config.toml
num_attention_heads = 2
intermediate_size = 512
norm_eps = 1e-05
attn_scale = 0.125
init_std_o = 0.00842
init_std_up = 0.0395
init_std_down = 0.00842
optimizer = "adamw"
lr_mult_qkv = 0.5
final_lr_fraction = 0.1
MLP neurons of a small language model. Each row is named by its layer, matrix (down: output weights) and neuron, and shows model dimensions 64-159. Each number is 128 + 24 x the weight over its row's rms, rounded and kept within 0 to 255. Numbers have three digits each.
After each neuron's rows, "fires before" lists the tokens most often just after its 100 highest values on Wikipedia text that the model never trained on. A number after a token or word is its count.

L6.down439:131087118141116109133096149088132134133105108091112108133132117130160134109150146136154144091132118150172115171112095132175165182130172169133101134114098133126172120111148116087126163114115109091140134133134137130088126128070130150117110106144138161137154185158158132083120119143144158140
fires before: " |" 51, ")" 9, "%" 4, "." 4

L5.down28:137131127115136107121109146144185156112122119146138147083110118171185108130127129147088096148165127140134134138139123119129099121144106122128141113156156145134128110150094100165147122150159153160151116107132111118086111154152113159150122126123104095157142095134161093088161114071084141162
fires before: "|" 68, "-" 4

L6.down44:126118071109127152115098165132132148135102111122149094103131167124141157103123155153126128166145180167140141142133160102120118144120216120165140143109134132147119143113153130105135172112143101123095120130111164135150153113114121123139112153135113128092133091140151120125063136134100137104
fires before: " |" 28, "\n" 16, " (" 9, " 1995" 5, " 2002" 5, " –" 4

L2.down473:109122131139109120137087165120123108144167102125165105135134145117151170096126141145131153093108129102132107194119124125112127123122187117126134137136058143114098115144124123114133138152153073163110109130123127139126139132149117123098122137121090145151112093111072109167104115099148134141
fires before: " the" 19, " a" 15, " by" 12, " an" 11

L2.down280:182131125159092165110132130128107124098137088092140088135115100165095129104149145099087081129160157151136123110104120135105168123137157147118116148114131161154143127137135123144142097107103110107125109132133136113110163114123126142117109112132133108107144176111077168109122103129139116146
fires before: "  " 27, "\n" 20, "\n\n" 10

L5.down408:156116105101134143140123120139070128124116131117130143080147107087109098134109132145120121072124119101141127128111143118154133114124180122147133101152103118116157128140126129137095108144137135182142122128106144121188096120134165112090132126126159157102129131144158100117138121113127105131
fires before: " |" 20, "  " 14, " 100" 10, "\n" 6, " (" 5, ":" 5

L5.down353:140114091146131122125129136114143154163120123108139079136116148109184126153150141166123146129105180088139145109113096088133099163159146088140106135122142164140103126139119105123120127118126107128117181125126126130097130135147078110103155144145151138150126144157142121116090118087123158142
fires before: "=" 62, "\n" 27, "\n\n" 11

L4.down23:078155110161142113123123120143070144165132078130120131151147141144165159112118140082118131119129085099156127124113123120089112165133116134135118115144161133132188094142109172123142112150131123130084146137127151136138130132157116129117145151127141158094108115141140117153128100135093144116
fires before: "\n" 29, "\n\n" 21, "=" 16, "." 6, "," 6, ")" 4

L5.down446:143126142099152140130110154113150152116150141090152146069092139128169148129145116089125135133109140162107139157140146143119149161158158178125131149102130118131158104114113168129145170104127101133133124129119145169099165141100093128143118112139128113120102093129105087126125122078126149060
fires before: " the" 25, "  " 25

L2.down83:102110130079145136140121114169135148102113165156103137100119119162158115158160121125137125139145148151170087104095106134116109123177152157146103101131116082115127144110124131131103128136110076157099133117141151150155129116172122113115132092125133126139130170105129055112120157112153168176
fires before: "=" 86, "-" 4

L4.down224:101121158157146080137140148128136131112112113105146163102144159099116125157158109140118103127123111134143166124139095153125074129095112112108143126138097152104116097128142099135148164115140156145107119159153128113064072152160128109094115174146159122147085123176125155145110131148130132142
fires before: ":" 30, " (" 9, "=" 7, " UTC" 6, "CE" 5

L4.down347:159128136150161147105090123129125131143129119143140148113187128147173148162124145145141125074101113137093109131134130122106139154129106144136128137151111105105084122177120095138120177109189122122117161180090131176107082128145122116120106144105090134119120064100106153113104158117106113076
fires before: "\n" 37, ";" 8, ":" 7, "\n\n" 6

L6.down322:133106132099114127140130151204150143104145113109150157129103122140150131114177166124155137139127105149119103106157115092123097173134139123109109142089128150124151120123115159133152169150131098163058134131124100149141135139156090114141153167147113138132112097104172123124104136140112136149
fires before: "-" 23, "\n\n" 14, "|" 9, "=" 8, " The" 4

L6.down504:146134146118084108146112106095139139113157152110118103129089183127114122121132148142071134151132111164105119143116127128171159134143125130122132143135148124115178087111100140127100135144144108137128088120146155120111166159119145092116120139159139114151090119062099121169089075125128141111
fires before: " the" 41, " his" 8, " a" 5, " them" 4

L5.down372:114119135088140091115064149111099178091109134099110137124071107157142161147098118168139150142111089128131101136131095134163150163166137142164114158159095154105111155137133078115134169171141117114126134140110159092111155148112123144075140118147140149105139117095116133126104131111106123140
fires before: "|" 39, " |" 26, " first" 6, " second" 6, "%" 4, ":" 4

L2.down180:107166162123108110071115161135141155105153098105127167154128123152127174127108148124124126115131113163115146138169106100144139133110105111136173100100072136094104104144165117159100136116128150113132131120097107127149124109075144112095110114177140151103115118125106142099109088189136107119
fires before: "|" 56, "=" 31

L5.down51:177148132122106111120154141131137140096116123108103082104151133173139128130141097161107106079128146133150166139072146089108122100149110106162134079123105136102129155125091104165133110157099148138110106133122097173146148122165132116067129130127116094141134149101160127102136177160119096144
fires before: "-" 31, " (" 9, ":" 6, "\n" 5, "N" 5

L2.down61:114159119103164112101119155132151144121138142075123183077118114125142151104151147109148102113062138131130102157115101133123102156164153135126178131085120127135136136131147105117109152088134110137125120110154192114107108111061107118131152147167149113150146125091123052121134103123163136129
fires before: "|" 46, "\n" 15, "  " 5

L6.down470:120078093167119075146110154177129122144118128079117165120102188130176147109112137149173099141127125125110131157129139130136162154085158126147125157135165138135151107119120131115137156171078154108138076135129112114115124130133106136087135163130116089151134094131098103152144091125113144142
fires before: "–" 22, " |" 22, ":" 20, "." 5, " –" 4

L5.down178:114191131114122095109113142091174130104154111142123149147125135105147107185116116150087123131129100173149128129154146075111154122162147106171094102128138126115111138163139100155150117134136134094136130137151111170119096111117103114132128139121088129060128110102105119074138148128150097130
fires before: "|" 63, " |" 5

L2.down295:140176136124100112116109111140115130156133147158141143096088128127174098093163125100128116117082166123121124102126092104109108142130096125128114151134126125166187131138130124104098133123139135140135125129130176146137137103146120110125130123128112120153122126107130153144119166100136128133
fires before: "=" 29, "\n\n" 14, "\n" 13

L4.down215:096137112151135128147093141153095121137142137104146144156116085136121120123144118134131123110114149156132109132148143122149131147108101124068139135117125088104137125140067164122090111155111129149118107150151140140159108156109133117147151093114146153130156127162126110114177104070082103150
fires before: "-" 79, "\n" 13

L2.down71:125106071135161115151082140113131102111147160156142156154095134141084115146135140161153118168156099094147148103161139121140170082101124116120144160120137109104090114153147071132165150139122104113118174134146116114121123169148159113119131104137166141098105111174135134124149134118114138164
fires before: "-" 77, "|" 18, " |" 5

L6.down104:115116131129118081136120144146069103137125130088170123139108173120164133113134140125119106100133154119137114137144126121121148125138099104129100162093151081130117139119143158140138136104151102112090140117136128143135133099110122136134178103166115117093133146114126183090118119085113153162
fires before: "=" 30, "\n" 21, "\n\n" 11, " president" 4, " the" 4

L5.down303:143134124101129139118189075124126126151117110134143141152147089140173153114172140098127109111146133138124114134161140096134135111131104084129162137120099128166174155156115159137140135099106091106100129153144159151107143154135135187123111110125128107099105135118090136125104090151103115143
fires before: "\n" 34, "  " 13, "0" 6, " 0" 5, "-" 5, "00" 4

L4.down161:107145104117160146107149114146157142159145111062098108093118138109142179125160144129131117082084126124116132104125134122105123157079141130150165149169103111124129154133099139141117116103142138108111099108143125096096131141125069128138133134131141155136117166117158107151108149096116176137
fires before: "." 22, "," 18, " of" 7, " in" 6, " the" 4

L4.down159:152137148115114150153087153110143136135121161106159144099113113116158131134182120107123150146132140139129115184140143150147109155127116088100130116125171099162134144111117160145113122137137112123126110130138087090117134135123121118171159127094133088081144088137151099114167122070124142108
fires before: "\n" 49, "  " 8, " C" 4

L4.down349:124086112161143170132094146135103109133127119111083137092135115129109126143152168151128134120086114127121186092102108165121131141164134165131147096165119102156097128144111149140155089115143123130125117151114122161148141112135124137178119086151113118146107105123141134118102140122121139136
fires before: "," 45, "." 5, " to" 4, "–" 4

L4.down497:109151126106103144107194124143139158155105135131138109089084166107137166131112111106117096169146119139154144097131129157093117102154150125115126142130105117127138163098162109158126138102122150117121124124121137127117139114124114097112171142172127087136096169124126084160111104175160083158
fires before: ":" 36, "=" 12, " |" 9, " zone" 4, "Population" 4

L5.down121:099143153129134141144102132141117172114150145099171150125123129115148098149165153141139132105158127158073083126173098149116134161123114125083112156126123166078141116148082179136108133127130083159107123132115140128172092132119119149136090156084092120094138119102144152117116139100100160102
fires before: "\n" 45, "  " 10, " T" 5, "\n\n" 4

L5.down10:091141135155116150140144132112108161143116116134127127123115139099117145120155113077123152105146107119125107115100123125155089180114106134109106162170151125119172119104100125136178148139123124138061152123140142100078126148148081130105136142114144157121111151094116148126132151114175110149
fires before: "\n\n" 29, " The" 16, " He" 6

L4.down54:148136114102137129124094139123126163099132134111119157086111133093132140142120126105138110119136065161139169122123182153137141110130187145164188113137120132088158169144133135121136192114153124169127108105088167139125112154088164118123149118135141125109131090101104086096127122162109142095
fires before: " |" 74, "|" 16

L6.down209:128131136097112121165111150151149135109163123112123164169107168135173114154200141109154143135169107147163107119166129080150150126211148134141096157132163116136137066106142102151094133124125129150108129108125115086137112102127111119119146118104108145084153131102090116085145151130142127125
fires before: "=" 31, "|" 18, "The" 13, "-" 4, "On" 4

L2.down455:138133132089181110098118114080164140115166121141138182115085117102144148160121138134122150105127111130099135109144128147145140109141128098139138090108137143118143156146098138147106120104139171112104137135117086125161119154080129122159121102102088157156136101144119123113128118150150135107
fires before: "|" 61

L4.down274:160168124085101123153141150137111163142128131115144149102155132126160168127140125050133159124124100153130093138115114190139131150152158140113099123117119133154178127080100143140123110136115097190128119139108135126153151128120144111139150138125098140148117105116117098123146142104099137101
fires before: "\n" 27, ";" 13, "-" 8, " |" 7, "\n\n" 6, "  " 4

L2.down214:168121134137124136162129184140095107087155126112117154115152155123161136106120114145157136144106115115172059086144088132158123145160110077149146118127124147145130150107104133135129189119109158141131106101160137152094145087123187159130150070111148131150125131108110138124117158122147153175
fires before: "s" 22, "\n\n" 19, " The" 10, "=" 6, " He" 4

L6.down154:137082089121143108108100145149122148127145136165127095168108110149128163132154144116106194167148136134106141102115136132147145105110109119127141095134088078109134123152121096172132125115116137100175156095129150104123117129164129116127155116146110146116075113093148132117113171145129155129
fires before: " |" 50, "+" 10, "." 6

L4.down473:094140160091101117123096128121122130094142120114149154106130123146167142123199143138110130144096118119119164146155158168134145111140153157176144091143100142143157127117104101121137131158097120131141145098127145130120109120111087142130141165109101118100158105113153102103167127096117167104
fires before: "|" 23, " |" 20, ":" 13, "elt" 4, "vert" 4

L4.down267:104105134096126115130086115148129127104092133179118120072145138180137114094107164105103117175118159136110109122142123128166114117185111120123090120126166090126166125122112096116128160125117148145130141092135117124122093159139139108111157167163160116161118129123115097129140121116128125124
fires before: "-" 69, "|" 9, " place" 7

L2.down325:153153160125066147117136121147106145113137126135097153119063090137103132093115137153155105134113106140140111133129123112120113084161144136121117122124125128156134148142162129108125099084136082172055119147134103145102147147129100112155099134163130121153127104133115159104127128155127136110
fires before: "|" 69, "-" 6, "\n" 5

L4.down280:139135119135123167112131115110129173125111123101118136105120134091185126105127156120178111122114109150119121120126119134150162133137161143170089107150086122103172106167127116149088174125125141121143136111120150132122103150094128099125155140104148150149132123101158121125084107165136162117
fires before: " |" 59, "G" 7, "+" 4

L5.down168:121166161120169133137149095165132150087141156150131139138155101127122119129139157146118107133100092153130139129143126094160152100122143105141132147082121132145099112105115131122124127141130132107113094133124099132091142113098141127124119132119156174145147125133037138106086114103125123128
fires before: ";" 39, "|" 35, " |" 6, " —" 6, " 100" 5, " 0" 5

L4.down419:161108123141095157147127146132150133138138124102133127116081080112119150092092156126130084134145105120133126092119123171114092146156124126100117170138098148114088082114170124140130105144106125133122147157158132125117135084141145123143152183108168153161104163130120088141100083132130149130
fires before: ":" 35, "\n" 21, "=" 11, "s" 8

L4.down331:129130119077134157144162153116109123146174089137104115058155122100169152098097098128155123157136133142129117133118124117168125133187128109151175153198126131151183159127118128136112151123127135128109106120139155137145107144116168128126092106100125123120131098110114108100109128124128150157
fires before: " |" 47, " votes" 8, "/" 6

L6.down128:106122077115120152079171163148163093120130086135149144141124145126155123158120134122139127138152125119131128126163138104119140123115145142166125141145134153097106123158190134124136180138111155146130146144130133110144106151120148154135106093125129121060147077201109110132097117132174134129
fires before: " |" 22, "," 20, ")" 6, "\n" 5, " –" 4

L2.down462:132117165131145112080113121072178130148165101115142124091151145091137131108164117082130125120111142156130106145133124134146137143172161087106153087111139108139153111135089127174148112133143130155141102080124144137093131141089097140166151139092143124122154171093102106100156088106147117141
fires before: " |" 32, " is" 11, "." 9, " was" 8, "," 7, "\n" 6